config.toml
n_layer = 14
d_model = 192
n_head = 3
n_kv_head = 3
head_dim = 64
d_mlp = 768
vocab_size = 4096
activation = "swiglu"
norm = "layernorm"
norm_place = "pre"
norm_eps = 1e-06
positions = "alibi"
qk_norm = false
attn_scale = 0.125
bias = "none"
tie_embeddings = true
parallel_block = false
init = "normal"
init_std_qkv = 0.0233
init_std_o = 0.00441
init_std_up = 0.0233
init_std_down = 0.00441
optimizer = "muon_variant"
lr = 0.00892
lr_mult_o = 2.0
beta1 = 0.95
lr_head = 0.00407
warmup_steps = 200
schedule = "wsd"
decay_fraction = 0.631
decay_shape = "linear"
final_lr_fraction = 0.0
batch_tokens = 16384
seq_len = 512
doc_mask = true
train_tokens = 162500000
steps = 9919
dataset = "wikipedia_en"
MLP neurons of a small language model. Each row is named by its layer, matrix (gate and up: input weights; down: output weights) and neuron, and shows model dimensions 0-191. Each number is 128 + 24 x the weight over its row's rms, rounded and kept within 0 to 255. Numbers have three digits each. A neuron's up and down rows have the sign that makes its largest values positive.
After each neuron's rows, "fires after" lists the tokens most often just before its 100 highest values on Wikipedia text that the model never trained on.

L5.gate580:118135141159131164114163151151161111120129124132157148142105077150127179111193106174127141156144113093121133139107091101148150162131121080157122156129133133133099110189161137117119111119082171126129110093112122146162150117134101148107095169135105104113168107127125125094094115122096141139133134136121199156110147157118152140122107132104126105115128113159158135112147163076124142133097144122117105157134135146138082142115154171131126085153123131118131122140141143134139100125117132140126151142063145086162127129100101155129119093122092137132098108124075142140154133112077104111
L5.up580:151125143133100123143102108094109102126101152184111109128133118119100152122181119087118165112096093134117158178152142144151128097142056137137117120175135109114147155145132121116118129129097106119121129148123140142152104107136134132131126124142155149150173132150101124114120062128135125140111115156110140089156100146108119141102134144199124131103108120077114160128132116125143149140140111103127142102114116092135148129095067119105140090126154084108078151148153108112133138109134127173122156097155128117084123141118141179161129069144122144122145119135165156138114177164157142150
L5.down580:132087137149131133104118171143115132156129131121133136091117075133127121104134133175103160153120156101140136160176078082144144133090092109142137136148081092123102144121130137148117152128091154122132108128160094149143136141150138129098121168102122062122098129190125135148164127128138083113079137109143154126116149140141117125122122110125095154114133094119125145131121144137084128094117108100146121135104141107159100125145179121148091142127119062150149117134144179132144106132106189131154131136113135105182128126106111155104157163166139158119112091135128169137130113152128131089
fires after: "P", "p", "h", "sub", "go", "Note"

L5.gate43:093097075133124103117173135110145161118087153085177146163116143108130146106099137183177135146098135083084157151137110120077150130124124136106109122151173170137151135127151174130124123129136153153080166141121146120131114112133112141161151133141143134110171124184146127116116126131121126155165120098115156117113129151093133137127131116078129116160111150104119079126138115119129144125161165130100106121155122116131135074138158090144075064102121160123115129144111116150105162107147108157137081162123124129117099131150145146109117152111137127114097091108137132105116150141140127093
L5.up43:137138114110102109156115133170136146080152141127137136146112104140148092121129104152132104125145130118121105158084119180159141117097133107112122070134130150127114179152103140103119105115115078116132133164125078094137135066119105156200146137136148142146140109095137122100119127136111114148083165156125139114122158112118095127090095119082135172159123138120135109154140114148162111142139172147137107102156161140146064112148158135151100127113154109120120136147155114127149109137134112127135120158109116140175113138117147133131097139101114099106132127126114204113105175179147153127
L5.down43:153152087096113097148131142143126099069139113139130098106113108107162103134150150161131116083128134113084124159148083151144089161151108120127113130156136108144135123164118110132181099125149167123099161079103077104112101155132087145118159142159142131114103132163124141096104111068122091137131125171120132121189129116126160118095145122136118153144113157096153159118173121139088141088122152109125100109169104149126112116146115123161164122137112143141158136136158096132137138152160139135101102137124117118142154142153093134162100117143148076122127131116134126148114134171122185141
fires after: "one ", "st", "Ph", "all ", "House "

L7.gate645:152109153161124115113123157132123149065129155112141091102153147134170097161140113124117175115113086138107146131103137144146113130126128146119164123115126179143143116138154155117102164132137139118164123109139074112121149135133118116103121130121147117109091108132161096124134109154147080115169143126122091110119079104140096095103161101116105149128146134110136153149080121107077193067084112135112141138162096129163084155111092166121144098149112167125131147114118132129139100100103115137166181133125126109136118146141127106120126118165138122126135148129180093136106107166167139097
L7.up645:146145141128133107125141098155144129148143172142103115128098148125117125096147117158099114105137105133134177131114114134116114162088107120096196138117110123124100071121113142167122126168126121123134167103095117113110153147117131138131107122147146111126111164144156114091142175120115099143185121117088151078140124151110157106135134132104161141121123112107132119161108115125126197080099132151120161142109131115133143142154089139142130106164160116195101124127156102119153121074166114152129100155130131096115159118121126119117150104134151116167077094120094110129109079077122099126
L7.down645:110133145115139156146147096154101073138113100130085138160107101149118151142133112106108130124146104103144145116143134123095163133091149120138127125137179108157089110132126106179131095149105109115146150134079166132128116162142173109152147090131115135114147150125134145069116156078116115164142117160089158144129159148112161106157100123136156084129086102103177141090119112127115098120141106117107149110112125137094107090146113159135105157139175158167096131125112089127133108131154137113110141156163165114147143133168110110143130117128154120135150154057109157147151130118145140160
fires after: "s", "to ", "os", "es", "s "

L5.gate741:117155125127113126105111168131138122134139153180104063130122125109108061129130129153155096114090117081092143186105101147153135080130080141131123128114165117129130175116139106145131124111127104130082151108100134105112069154135142108132127117171139128143121133151172110127115154144176137162108135133168106149109140132110091123115152122123146139157127147104153173088118126105133159179108099129133096132114145143136158113145086099155112151134146122126167148144142134110103110110168157113131142152110175098116115083138134173177102087120143111119145126135114146115127102108094112113
L5.up741:141144149125122145100149139102163181150167120139123152133139116140107084117132077165131130080173138132141130114102114104150133120099166083152156158146118084114125123125151098157121156124107107128095169152125111132148111074104108131146137098137143111130161152126104093133153099125139123158129105123083130143125134113066106132144139167092105144144108138148147154082143156073143083139112114116132118122131116123166148101130115142139168108131141133093201149142096143139132093108136106150085147149144138107119153123132112113146134146142120171141135112129133100138148090051158114146
L5.down741:136138133118172100143146151120101142078098106127115159126149129185146115103099140075149136087096123095110121155156144109112112135101139101115155164148100117126131132124149164119123120177092152159129122127128118174090158121126094087122093158126154116139121120129149180174123141162141121116151108126112152080149130127115126119110143103179146116107131142134153105160147138124150082134124110119130189132148113101124147133140103114121112072113100173104140101143072102155134117160101091157118140165135170108099096167085108161171160148134119138124097124144137118124120122134118125120
fires after: "A", "P", "C", "Ch", "L"

L6.gate339:117099103118113098159101125118132147079146103154131171117147147129121108150142154132111124180142103154119096169148122175164155101092132112100111172095079090138088122132172125142127140118134166145147124149111144134113125190133134142107098145117098083122100115150105135164136123079156140128147134131070148117118101115149112121151166136119068120154110141141116167170137090137161118137098129099183155150086106082120135139153079150106125103147110139122121117132136138108124100162152114134128129153165148136136127117101146157110166151143150134133118135130137153149142121186127132126
L6.up339:096107142169150086094163102131157122138123170167120123189151160160142109143157133112125124088147134105109140137154136132113147128111147092129110142146092076124138075096121156125101136100135171133090129113110143120114135121161143148164133092066141103099103137128114085151117134130132171166168124126107164115131103155137103146121101108107135115113104110115134171151123122167115141123143115092131150154154191127143178100125126145089138109135149074150122125126153108154127116165109141129121108139145155133127152086085140143096120110087117068132134111142153133138113096136101130116
L6.down339:135088145137087097121147143113122136136146127167125111136146092121131146131141129138129096105180141111119146163172147113104120105113122115122119156097199145100137158113168074128075124119135101143139120126121157144164119146129100158089095123126114100089083125145153177126107148162135142127089118103122142101143117113154108154143151126084133138153141149109138123114145121128153118105151181147131135086171122140121101140117140108130139106132161173138111123115153124103130102131129091109168082135130143115090121124095101109144168162068155099148192125086158139149129163113110136106
fires after: "1", "0", "ic", "6", "2"

L7.gate690:107103170145156104147102163129195134155137139156128146103130135140151112131167097143130111169109164111137130134139116148136147126104080108169164155129111131122140130108107172140139175160147146132206132109121178112135132113142131147120149155100146119113127103115149150144127101087106149097139169131159163141144132113161106118114132111139114111136116152129150144124110076122110174116146081164147116120136081110131096151096072099144128117131120078134121124144138185107154108118104120117149130070146134115148101123128107127155145111092115105141113105124091122104115131099102157079
L7.up690:127169117129156110126122100120159113136161124126141150129105119127141156132144144134094176071105094055150108129152148131150144097115139115138103134157132106131083094095104150141128123138131143133150131116138132133108112121124146099106112150113116143117142130131143155125147100167131144146172098099157129146127128151071130140063103084087088112129087088144134192140145134066114130128143106089196096121164151144169166177090131123104154163105148139167143131109121149152136145143095130118100112133113130131143138112099136104129147127112123130118143138119135146094098075120143145114
L7.down690:168161090148124136131119162113123111134114131130148165111141119080169123135128168117110185100159141153111172107096162098105131046137101110121129147135133163106154139082133102065103136136134137117116120088135137137133149114138135080108116140126137168134124116148117121148128147109108165141150133104047103134144129133123111115130098099120099135123124148092096172103121108122160146120137113105131093135117161135121118120114132168119130157137176144156130117118138140122104128159105146119152140133138095092158170116172119124152131132142160128090130131082128151126141106174103195118
fires after: "198", "201", "197", "199", "194", "| "

L4.gate204:068171124135123136102131112145118094103133132166119143148124151127154144108135102105122136107137102154145117118101135125120082103114127118139107100097092184119147118158111118078138114120140106122140124103127062137113151132089095090088192142127142123089154072143110095129140130148131142136158147148137137134117131110126109154120147065107105136139151124153125064115160087130164094146121127116102136181107167145132152089147100163117140089122133101147115145144136123123113109207130155138090111135119143098111113137119159114123130143133117134137151141149160141168093108138128152100
L4.up204:103145099130140149123127111136113119144150155137176129132122093157134146174153124148146097129152125131090175145085100095086070127119122083129128110138105140168139093144103148134133117092126109124143114120164136151161102124136128146173141128105102108144148158151182102125118113125113106139131111121116160104105086133142104154136146062138102151123114121117140105112131178148114103108114134105100101143122185099165156113144142168120090092114166154127126111135103098135132157147144143114102108173131201135162136126088154119143135126099133126150142137158145142147062114091118129121
L4.down204:193093130112130147133124110132112125105124131116115112109128134142118117117124144123135138143113116132141146102077088071131112148133140134147125097116118139095107127176118110124105157112157145140104162109140160143165169143075123106150105179112147185136096116134143127119120106143151131164146150112175105122109126096116147185133163089122132145084150105138163081103139180174126127121140074178117115133143173098154105116131121115108122128119160113090098135122135113119137170155121109098112107119130110139118124179145100109131128106151187149108122127127131121148132163103181136087
fires after: "1", "2", "6", "8", "5", "3"

L3.gate169:127112137137118109143152133139163168136136102150176152150116096123122139167088097119124140103128135155123121122140115125163110128130087153100110127131119143137146132127107100170098115092113130131096125155120127099121109125130124113175127106152153132112093134143106136146125108103105090169109136133046132141113133153141148142179138137148141143094116146099149084114111050137151121130126130149144116176125124136158149106133141158134133123107144118093123130161126059181146094082131139093166135196097144147128101096092115184133142133119113171116125111102147119098114147137141086124
L3.up169:136127142122093148131136130142124109131132131144134111115134108112113140172106137112134119132117134133128114159155114137084191121147118123165144139133164146143117147142143141077116086160135076097137123101115104083131145112106194126116159084168145091167164135102156090099141126122165177070152130133102114120072165128133137165142132110168137093105096127136156153114146120164129134108096119120113108104173125106167117139126136117107128080131146112118125124149123126135142138149126134160136059143090158105118109110154085161140121130122153111138160134166125102164115122088082107129
L3.down169:107114140167090145143154134156136154138067094140085116113104130130097115112108114112110072114184134158089131151098097065123163139153110093150147150131132125117122126200132123162155110119172098131131153119144106166102129095128126092117137130140122100124134109145152110144138115086099134123138102108077135068132155128121086156149110088110120080115135151134126130110153109113122125150139123123145132143137134134111171143172132103110127118091169113112152130138131147135123175102131148153103157136132105124123130109091141161130139118138184144165144176111156153104155149106121152113
fires after: "| ", "\n", "UTC", "% ", "\n\n"

L3.gate346:135091150145114168105151157154104127133135181117147091117152118117080108081126101116133137111111108147122145133165118041161115087197129130148102099140140143142135098157178136103085108109140142130112122113165156120137086111135114144096160130139141134140127151081128129125160153137087097104117148172094136106160146170112160161139113111088172151119139138126138087159132096146127161149127098119150114128135136138135124133118145140121127063135155113129130114157116090141119121093118136077123113145094132115125104078098119113139182134145135135128143144152110128118135116101133134116
L3.up346:133133148142131119139141132123126100096102122156154088106112127156152133129095160052130151117112160182116106089143154105143117131152135120115166138192115178144137131129145124167141119139109120130123066126156145137147137094142113131113082145134143118098095128129106122149114116148104120109155127149103127107099134153121152111154103136135138087099131193089127097116134115077072100110149146150122119093146147109159119177140126119078131163128118120134077131107119131139118148115124112143133138102129136165151141097162150152182080135149153110128144144134122154139136195110134105141
L3.down346:109114117157130117129123174074132150122072123130110151124106172128131097143140161092145149138128158117087120141112123115067158150126072105122111130135113125124098153080125141127118069086139107141155105159107115137081120149147141164151094151111134138115119124154126113149120096108100114123118148122160111114145132091128092143141137117109082116187136143163121117121103141112135153128165120167117179127073127131154140117118176159138164137141160119115127118155110128169099152140114137121121147126152143140187132147137185097147129142159097127105131147158121138119118173110084150101
fires after: "| ", "% ", "|", "P", "±"

L3.gate146:134077163110139095131094117184126114104097154136112154127130154181126102155058129136139133127080165124112162107128119096112146142182122107110150105124112106115151140156138095131148095130155097153113105150138131104145140162089106094109099114124142117129157157077139109112130107141145145174089137091136129130158149133102171149136100097115132132121149141160163152131171135121115166166145109136127093124147140151128091130134115178148161155127171110137131095151165140114130161145111115162093144144177121136124158099142096127104162114161157128136107106120120123102112151089129146114
L3.up146:139136119107126139115146131113124149194098119093125117107083155174141120133087135139140137050119117094100107128158159151132154155134166141076173105116141151136118147142137128143095127145106091103161139140151111092148109141103122126072128113153138095081122105147131179116132136128096111157096130107167186159141160114148137112148118105131160128122111122099132119135156141150151099186104088105140146096154160116111173108120153114083125116129128131140117139135129158167108130172162098107130129141086130138112138116112143146140131127163141145109148084128099123128122178119122107125
L3.down146:110113116068130123146118152147106115128124122151116157177133137120127093097080146106120089131099103151070132142090071098142091199113122142138140125135166120112145153150149116148158139160125103117126121118127112146105095104127136176147130151099115100124126133113101083125074089139145099194112109114076152115154157104141138127162144130115150142122139130159121138161152143068115112136150133154137136153111147164128097166108122125161157113142153133107107113153129098136133149150142137147090122105159134154111131155159158119122073165146129125132116148122164116124112103121160113097
fires after: "was ", "one ", "is ", "became ", "% ", "be "

L3.gate510:122116120155123162146138110123124160160134117154156114118101162106119131072102107146164126098150140130112137158148103169134157133094124115124097129164149099123139105193192129085111141126106108118117130118130130141118121109105092092100110107109158133133163106148128135144126134146178163144166167140159151086097105179120114143120116116084126142111115132150119087163124116135150109184101105130183125137140082157138116136136094127118137104125132110116092087128145147117177064119074137160111120123120158102123079136085102132132144094131136130130163137112114140139121127128094129131
L3.up510:132133137135139163124115117103103146143119109144136181142072132139103090132090148111134076130120102097107105158121078152154133116114141060132171091159159106110158068140165116169138120139177118121109137124094133126127122123137088147106150100147149147117113113121126118178163169157100152154151167107182117131104123136142119150114109122133125151131159130124135123130138169137106110143117109110124136117161101135131175163158090131091095108166154096123097118149179114101152068137104125108143125149089115143114079112101127148138123101124159131154132103133123131145132149141114124141
L3.down510:099135132154113109089071145141189163136093123161128112120102099128107114135103126157128147141129104158097108113157112139175115117091098153106146134147131116122159109138110135133149129134083145109147104115130113108123152104096125138123116124138139117097098128182116130134155114142083112136113125113120116117130131107137084170126157089145104139113176170150153116121127169121154084095135103125116115119170138103122127134123172109194152089168073182090147153113120114157163105116123104084157145131149095144102133093138105154132122124132156128121136164161164152125162170119114134133
fires after: "(", "0", "Released", "1"

L3.gate394:099082155145109152108106131116126157152155091153096137150117060123125117181100115109118100120140120149110124112113132142156190080104131141142152150122126115128123082142125148147147136112083126115123099089137151150117109097161184137125149139139106160163107133138138122128155116126111107117156090178095112176110088119115109122141140155149114145115162135116131117138121123156155116120141133099128111108155122132155145111114114156072105152111127155143050126148164102159109120111165148134167171166139139131112085138122140108133172140108121157087099103131143098109109161116114105113
L3.up394:151128113137096141120114137178144144130073108145131133106145104119117093124105126100125150138108118190130171138129108135137121093120120136157116158114154129094103156170174115140118092157116112128145141091137109159118101106181107108114106157155128145147103147111098212127139112108096106071155138128078127111071129169141121126152135167111135089103132185123127160135070107120131140123103110136117094145112150143140143138152093151107139149154110109132127162130164087110104107138129123136136134124135128122125103110146156142080185126146121118123111150166142118137085139133127156112
L3.down394:141072119149119094080121154159112144132152154132135163162078159146119135104125113120097089137139141104113139123099125158147120126092103093147099103118121143157115133126145164127130130139105101067138104110090126123118105087106157138122091157092176150098102192147103135104125101096105110152172115134138078140169090153161134157152126157137134116117162133100125173138153119136131095142125131096092159121118166112124134126108114123100124135112136120143099124146119114151162100106130093120128133162185160143152130154154137154139112144152148187135109126086156116124127148116150151156
fires after: "| ", "P", "G", "S", "D"

L6.gate641:140123136178130111141157145125115096114086125138149139091146153138148119113154110125122110138089095107137122126157155110095123142130088112132125138129147143149146139114102140109094122128180119093152124146150135150142119144149158148135113138108139111147132117139143140137098162126166131140121149115112094131141135145113133137114170056146165162111127081095121127115139068128118157136107105117129119105138116101116111224142134129141150127145107098146113170157168156132154082100122080121171078135135128161119136067179117178109148151102135137146096130177129110124124141119140140081
L6.up641:134133115117136152100113103125132088103131122187137095136114166092102098150100104111132146124101130126123081173132147096131113132110143113175144093179088126136133154079111173120126136165150132163134100116144156139130087124160132140123146150127113142153116111155101139129133142141111133147188092166097149133146146089151112131102090099111128120172097109121098145163091110129126114080155136112139114058138123086120133125070105160134088136103160110105161133146127154125112106143114141119103124123126103122123175115101158098134114151135128085102117145131157161135135126139106173155
L6.down641:125143095078091111138147134109128079099080138099121111162127106149147120137168140073135130131103136108156133126144167157114147117108107108136161084140132129124144150092150143123110058134170110114167111117164166146112119122112114154089122107137117120149100121129171137165138153183146136148163124115134128127118111129116114149127123126146152102136116116105108112117078134142145141102140120141094118117153164128097082122171142178101124101140158134158144146131145126117150139171086187101108131113136167115130138081136165132081066148116143092126125134129171124103143111144126139140
fires after: "=", "is ", "an ", "0", "6"

L7.gate233:088137135160110147159137143147096080106118162174117160084134159104092142141135137104122105133115187109102154121164103122139097143131109131130090143165105125112136147146159155122118128122153164128075151082139149135108136090195079133125140108103169148137105076170129139127170168082095139172152121136144152107136123151144151118110120115091094164140130109129134135103103121085125125133099146119119153113145106127131142148155133154108104077131149125088150142141105127146097136116148129116156132137122142098155160125079131153161188147128141124101098135122144130145103149115123149119
L7.up233:095139161166112160110152157110131130146140134142127095097109075124108107120119149059135140140155132126127143154096123156142146195102120152145117127137078175099122134129136108123100147098144133169129107120137148136148109090169137110121098105180114139136140110137096114139148125142090120119149122117162162103138105167140096142118146163121158127160152132164161110117148093073128141140129092144133159145125096106141181139136097141113140155113087162119126140118115136130127109129140085087129169162143174155089114113107125132136153155110125103123140163110088115127171081165108112129
L7.down233:103150136193120097122177167095128155097134099141107159109118124142120109135143152113136135087148132126138169125095121134114121136130119147116131151120112157136158129096136142107119129058139102126134105164150134168172085080119132137122092139117140112126101124104140141148149131114122117153154131157165136106144127105137096133139211102126067134131111104167147129134128071103121144113152152156083110123105138112069125106138148131136144182165114153109143125122144125143174144103102138113140126149165119103108140116148110086108134116118125133097156103154133164143143058146117120110
fires after: "P", "ch", "p", "| "

L5.gate174:086118089116138184115108113151097165130098103126139137115067110125128080119109130172130127104111130132121143121083162139095135125125161135116100117135136114117149117167129109131155098171136091137123139171135111138162158154131101117112162090161119115128112102173121123101107116137146122123148148130107157172124179125123128110168115108082116115171108140144129111064167101123126125130114108144120103161167168102144086123178149115171170099125143153159127130133147114121106122105144124139122122159085074167149120139132125109134133134123129137123148121137179082134143167121083134115
L5.up174:128117124109176112130138145180086139150104141137124203141101115133181141125122107165190114114094130106137149105093125153122177163144130150130154138134148104095144122102112078144120151087124111133141116146125159127133159106159123140132129119147094111111143127157100094107138129127146161135127116131103155085154163121124108139136130095113149110150100127140103115125123095100174156104123134110143092102143129121132139135146126102181144158108052141145161094133149110156109169103122123112075101155089083129129120124159132108115090105126146098112094130108162161125144159139107126138
L5.down174:091093144162142159141094106154120143153111120127071167141118114103115136103111102143145147126107143090082141142166189177109144094145137120102124117149116115154137109140122125130158107130163134102125111117154117171145107146117118150097112126122137081149118100149123122086154136139104147103111173110080165154122149127104111108086137119162126115124071109140147156110154129135107078103148104117094114119161130147158154119144111078152186121108091115170135121121136148192130125146144116097105096138102124177161138177145101143139131156120109141129140120122155107123147110121109141145
fires after: "one ", "the ", "all ", "The ", "House ", "cou"

L5.gate742:098128136102150106101117101133139093114089105128148182179120125108088087094107140111144118113124126135073146144121134131134135139079156177124154107131156139090147123127101136145155140132115146118108118113154097106106098119103109121111093165161110090146165137170111130108146147155103102160103173135141156139117118135086111123116124133097108152126092150111166122081125134151110175160076123138138102140146143165093182137120133167160144127110138096147146163143115150171151163136126138105140143149145174162152144155118123112149130111101159152097112076138125168118109117137108129126
L5.up742:107123124137093130083133101112144108147104124180144145145148135126101115102147115160107116101097107128108127196110118172173107152126099130115123120140125122123127134144077150145144150177155147133119145132112129106141124081074120119118126158075138127118183158129128121093141135132105109158113211146143148116099157081119130144154102150125076110136106136122128109117128138141134104165095135114131145160141134103120165146137142114152151087114143113136125104122147130142143109156099147122120208158107165114094131122132165159112128115173123166105146095094110117116090115139135155120
L5.down742:174126106117125125105130152177161106114137130142105123178134107115101117123117133096102121171141145085149119097155132135113148126134132113135132120105140100116087113112115111084136161117128089100112119113149106138128161145105144123133104121175145099167139136115102141153129108150128118104098121091112145091161152141148136181151168130165135137162109153103098094117158111126143113109076132079084088114132138148121143135131165113125173086161180085098192145139156106154116114106136173175126083141123147120108134136094138145121138104161167128150152090123164132133135130117096125127
fires after: "P", "Ch", "G", "C", "L", "p"

L3.gate45:141163123128157111146111141097165158131137150095072161109116167137154127154166069143115146166158145133150118144121132175095129155115132163137132147124091186151125123100111150155106135129141120168123165156102196159119154122153115081146133135107117120133094132151131113123114159170163104135150107115183121150100135133088109141093116104098137101172134084134141140128152104077159126087104113129143088122127144097105111108145157132138110159134124107115140117136128119156164110099130125073126114077142129119118129164140136080144133154100135119106126109105129137144117108119113141098
L3.up45:164138139109168124125151116122087116114114138157093136095122121100162139132115104118136163148152121061127131119137111112096115158084120160129079127146153117170114143138116178097123109146183107163131188147138145112163150132119163140107120159126160134137124126107124122117113119128137120125128116191092115120122127144107151111085142118128075119170161136128104158130100076108160109128127123123173135129118116148095119127107144108123155144125161176142135149125103122107149110155164114163118097154145167144153113164142105129073112133136132100136093076135080116144130119142069143137
L3.down45:128110137084156129146169095141163139119152135111102099144121152120149145123130132171095144085131125132098108108146185129144120093134134140164133173137151110116153133105117126113169107135111117099168103114120127120108142131133155143142114094132096177118127136113137148141150149085118116118114114078122169163155086098113105065131124100150153153169110120147134142114095106132142105135129095162101139163145121074109134135113094148143143146177089128129143153124113126111133109130074126115142176161111112096111105125203104139135152110148137116123108150126101158169147114152148106076
fires after: "201", "200", "199", "198", "197", "194"

L7.gate251:098128117132115142126106130137116095089150187106121113177134107085106140103141117133120113148131110159134140152169110115151086113080119135125163127159131053147130088118166132163152139144126135087115170104163128154169125130132156106168093130114168128141151138097134099112138114117157120161134150156130084139096104111142160105109101154135147113149139144095126169108077086153130125163125117161136135144140091142078142124156116165110114127149110182117115110115125108143150075135138140127134130088136136129170136157154127124137146158143109151090097121162116112110138153162153105105
L7.up251:080124156116131154129091167137101115106144151118147147119173103107157140092152113131127105142138127147131111135106135180113076129160138133138156115140148115115094087115141103141105137154157114096156166138106145124093143140089135166101154133134167150158081110110120140119149126140149135109170157144068161115122135142092142102146130120171113100170133106147150121140113171113150158132152118117121115120116113095115107128094093127113158139136107095113112086115100129172107123122122127124116074133147122157119145082141181128157149144121172145148132088123092092155129081135152076141
L7.down251:172107151140160109122122146108088119143106115145141144132129151170152125146144155112134149087133132116162125133189129144151110114135122105126149140140087136106113084099121152130143152141118132142137112090091141127130095137133158130060168125111123139104127164133162141157123102094138118143077125155127132110155100162144130148117136096141115124126089158134110084105166104171172122104077141137157133111129152164112175142107130098122117161098102124155108143133125168123142123102101130129093100105126084158138129152090087154106185107114093166161122109112144104138125110072151146155
fires after: "S", "s", "K", "es", "os", "as"

L7.gate390:108109157110115132085099137090092149116139125144128167143095103110098110145182158138135155136149112142115080174099136132170136139129137122168163055096141117134155135125125118095141112077127132162129145109123125147121102118080120089100083099153110164143154148123110129129122118158127132114122181129104122162140142110106137160161191141139110144133136113172136103135106111162133131142146090093112113141159123162150143119084128112135142127127137091120092123148163163097136144108088184166151142157109136123146123135135130144134156107133116121090137106164126145097084096122145140148
L7.up390:119116137127176158117105156101116126169117155159143173170119134141086117115174152107102157117137117148127086132161126108142120172099158107131099107178115151103093090109114146136134098128117135145138104089128128063133117132118124152101131174133134120126156141169148136095115137135116136123133119116100128090083151162165151119137146100101138115131108098133135131165085095098152170148095105138116141134143102111134140088121143115128167172105138097118191115143109128138133152098148115101134156129133150077086118103130136140129093096099144116163143088169158147136137124137137179137
L7.down390:140129129113173124129101123086139125101152090075089130133155113146136147105137167133118152140120118148151124118126099145124116118143093116137110159149143126142108129104121115084122148117144126113149096141166125151121102165122126142133104125126102088103102164104102115155153126156153131131099148149145172095174133105163158121118122163137146117099107137091130101137196109120185098125079155183112126123100109092107137114122143110160116129137124091148175159106114148140138114116194094129133155092122147103111104134135144157068127152128137128098184118151088096138122165120150130149
fires after: "of ", "Ch", "ph", "P", "X", "Ph"

L5.gate45:154123110089115136148128185189099124130144110130136106146118171106121096134112136132185106103079159116135123195134111149108154141148099118154089143115137136132146108146120111114149141146081122149115145140144153143158125126092125103139128085138144088121153153160119103120141144154128124130126110135093120128137082132087120111146124124081092152152113115148093128123108115144140170161105091119123103129127105109101096133129118155179132162164126112104165145115139171120115136121170149110138113130051095159161110097159145165157109141092101119110145109095136135150142150150112163147
L5.up45:154146137116106093156101104137103142141135124118148134124130126163116134180086096121163112162140140143148130149144153160153148123175113116124137139134084180143130063116112084122093091109093146127143098159120102147131134181102097161179138103124110129124089116115077164136126116149100094115134115124144131137181122136140114163187121121135124083101132169071092151119130131136119091096173124143126148142168117124125136092120107135118130152102169110146119151101100128098151131120126105141114097181091105151148145160117151136111143156132141145137130137112121135124132154137086097139
L5.down45:109123109125109123160108108118100103100108133124123116155083115117124145149123123172108133122155113132130137153119145181111171111126095119135136132088123113132118122145140098159144158088120133156179098124129100158116122156159129151139079068119098130102130092109098138113162085157147149151113146131114106126129139126107129174119109100116158124119099093169123139112129109154062131095134128168127130163183119124072178113127115100114163129117128115143122111107119116149194091109175137108168156133136122180106124160100134148156126131121121120183142102124153113118138177111139140127
fires after: "the ", "The ", "rem", "all ", "age "

L7.gate508:098145108118107148104102162098142113105144114199133176120103134111126153126143114138112075092131118122144143189085150154108125119128143102142115121130156156173128161129161158155102121165099126133153167143106173082150089139161114127142157128118120140137132118152153142168067122156130129137146117117138106170122111080077125109114126075178141100118113101126064149109088102104124102129123146117166121142114152144149095124129144148126117164114132143123139115142119139149111111146121161148138101113118149139145131132127123105133199100093085116124128134153097125149124131144147133146
L7.up508:135138187137159117150157154100141077119130110121114117136116153111195133120146093176134116110104114094108128134135100113090142130129127129130101135138121135156150107116113155106118137148150133152116116112132106093147152146145150136135101104096071144104069107108136097144149157141164129151146081146108136121111144126133118155113150122101143120141142124090157070109135104136108140130141101126109134023108149121106132155143145123079141116107146091116157112162145150132117159138105111120121072148121136092167164141132123164122134113139129140144111067159143103145177126160143129136
L7.down508:132144120104123112102125113162093120118105121115093092115178101148098139140149145089131102117108114123166092157184135102121094144152137126099166099127164142128150155111138131151103142179132139129121159124097108113108097117137174170152161125101101129187093118168091138156105103181155107149184125117130119118145154084120125121135137125136125151154125146105106120107112094123154142119162090113099121143118122124108122192101151148128106159130126139143129140079133109115154141137101121151094151101145162136085118148102123108136142154078146128119112138120154171142135127104136160076
fires after: "=", ") ", "is ", "0", "was ", "6"

L6.gate692:123122120147128089153138159200117119115144157102168131116121152137135122141131100160173149114096166121157152143133144112116146127162079121129105133138100121142137139152096110131089142130155177109082141136139167150123126104127100157098152081112127106127088062100111124144141084139144091138122152084119137165145130119131121134107156142088141087166118160127119126139136090118137120142117146094110131170137113103123062164139144155150107155115129123151133158128090101115126139110140100116124080135145129144121113131115158118087131110097141105130095101147102155124125139069163168088
L6.up692:145134144137164130139130126202129152070122139105098122155133146194140104142154111117105160134147058126147168130121147137126153124126077146105147144157142138104124128106134136092127116127137131136127141138093150143145112155089153118154162083146131103137131104121129130139117081154143135134120136128114110169105129089090107076098126116104098165174113142158102103121170131121119132107131115133138071115094105137140131112093127159157165141144154113093186179138095114154103105094146155111132107117119085102160142150164155127127139137119101091127100111155100124125121107122107111127
L6.down692:135158100126111158075125138148091088140157139132102172100147107110142094127163132107068119116145151104119115169134117135104122115131104148138104181117173166132116122166113129155116123172118165150145142138131182115129082126128105126111171113101104110145160160149140122104150152077130119131110135120119160105128076118155121119151103087125104153100208159125140102126146133158120132121143132132085157134143131086102133154105092101119142103144112117105106109120130164129140118182106105137139106110158147149102151118123095132150099153123155144155174116154112112112113156143126113096
fires after: "202", "one ", "199", "par", "201", "196"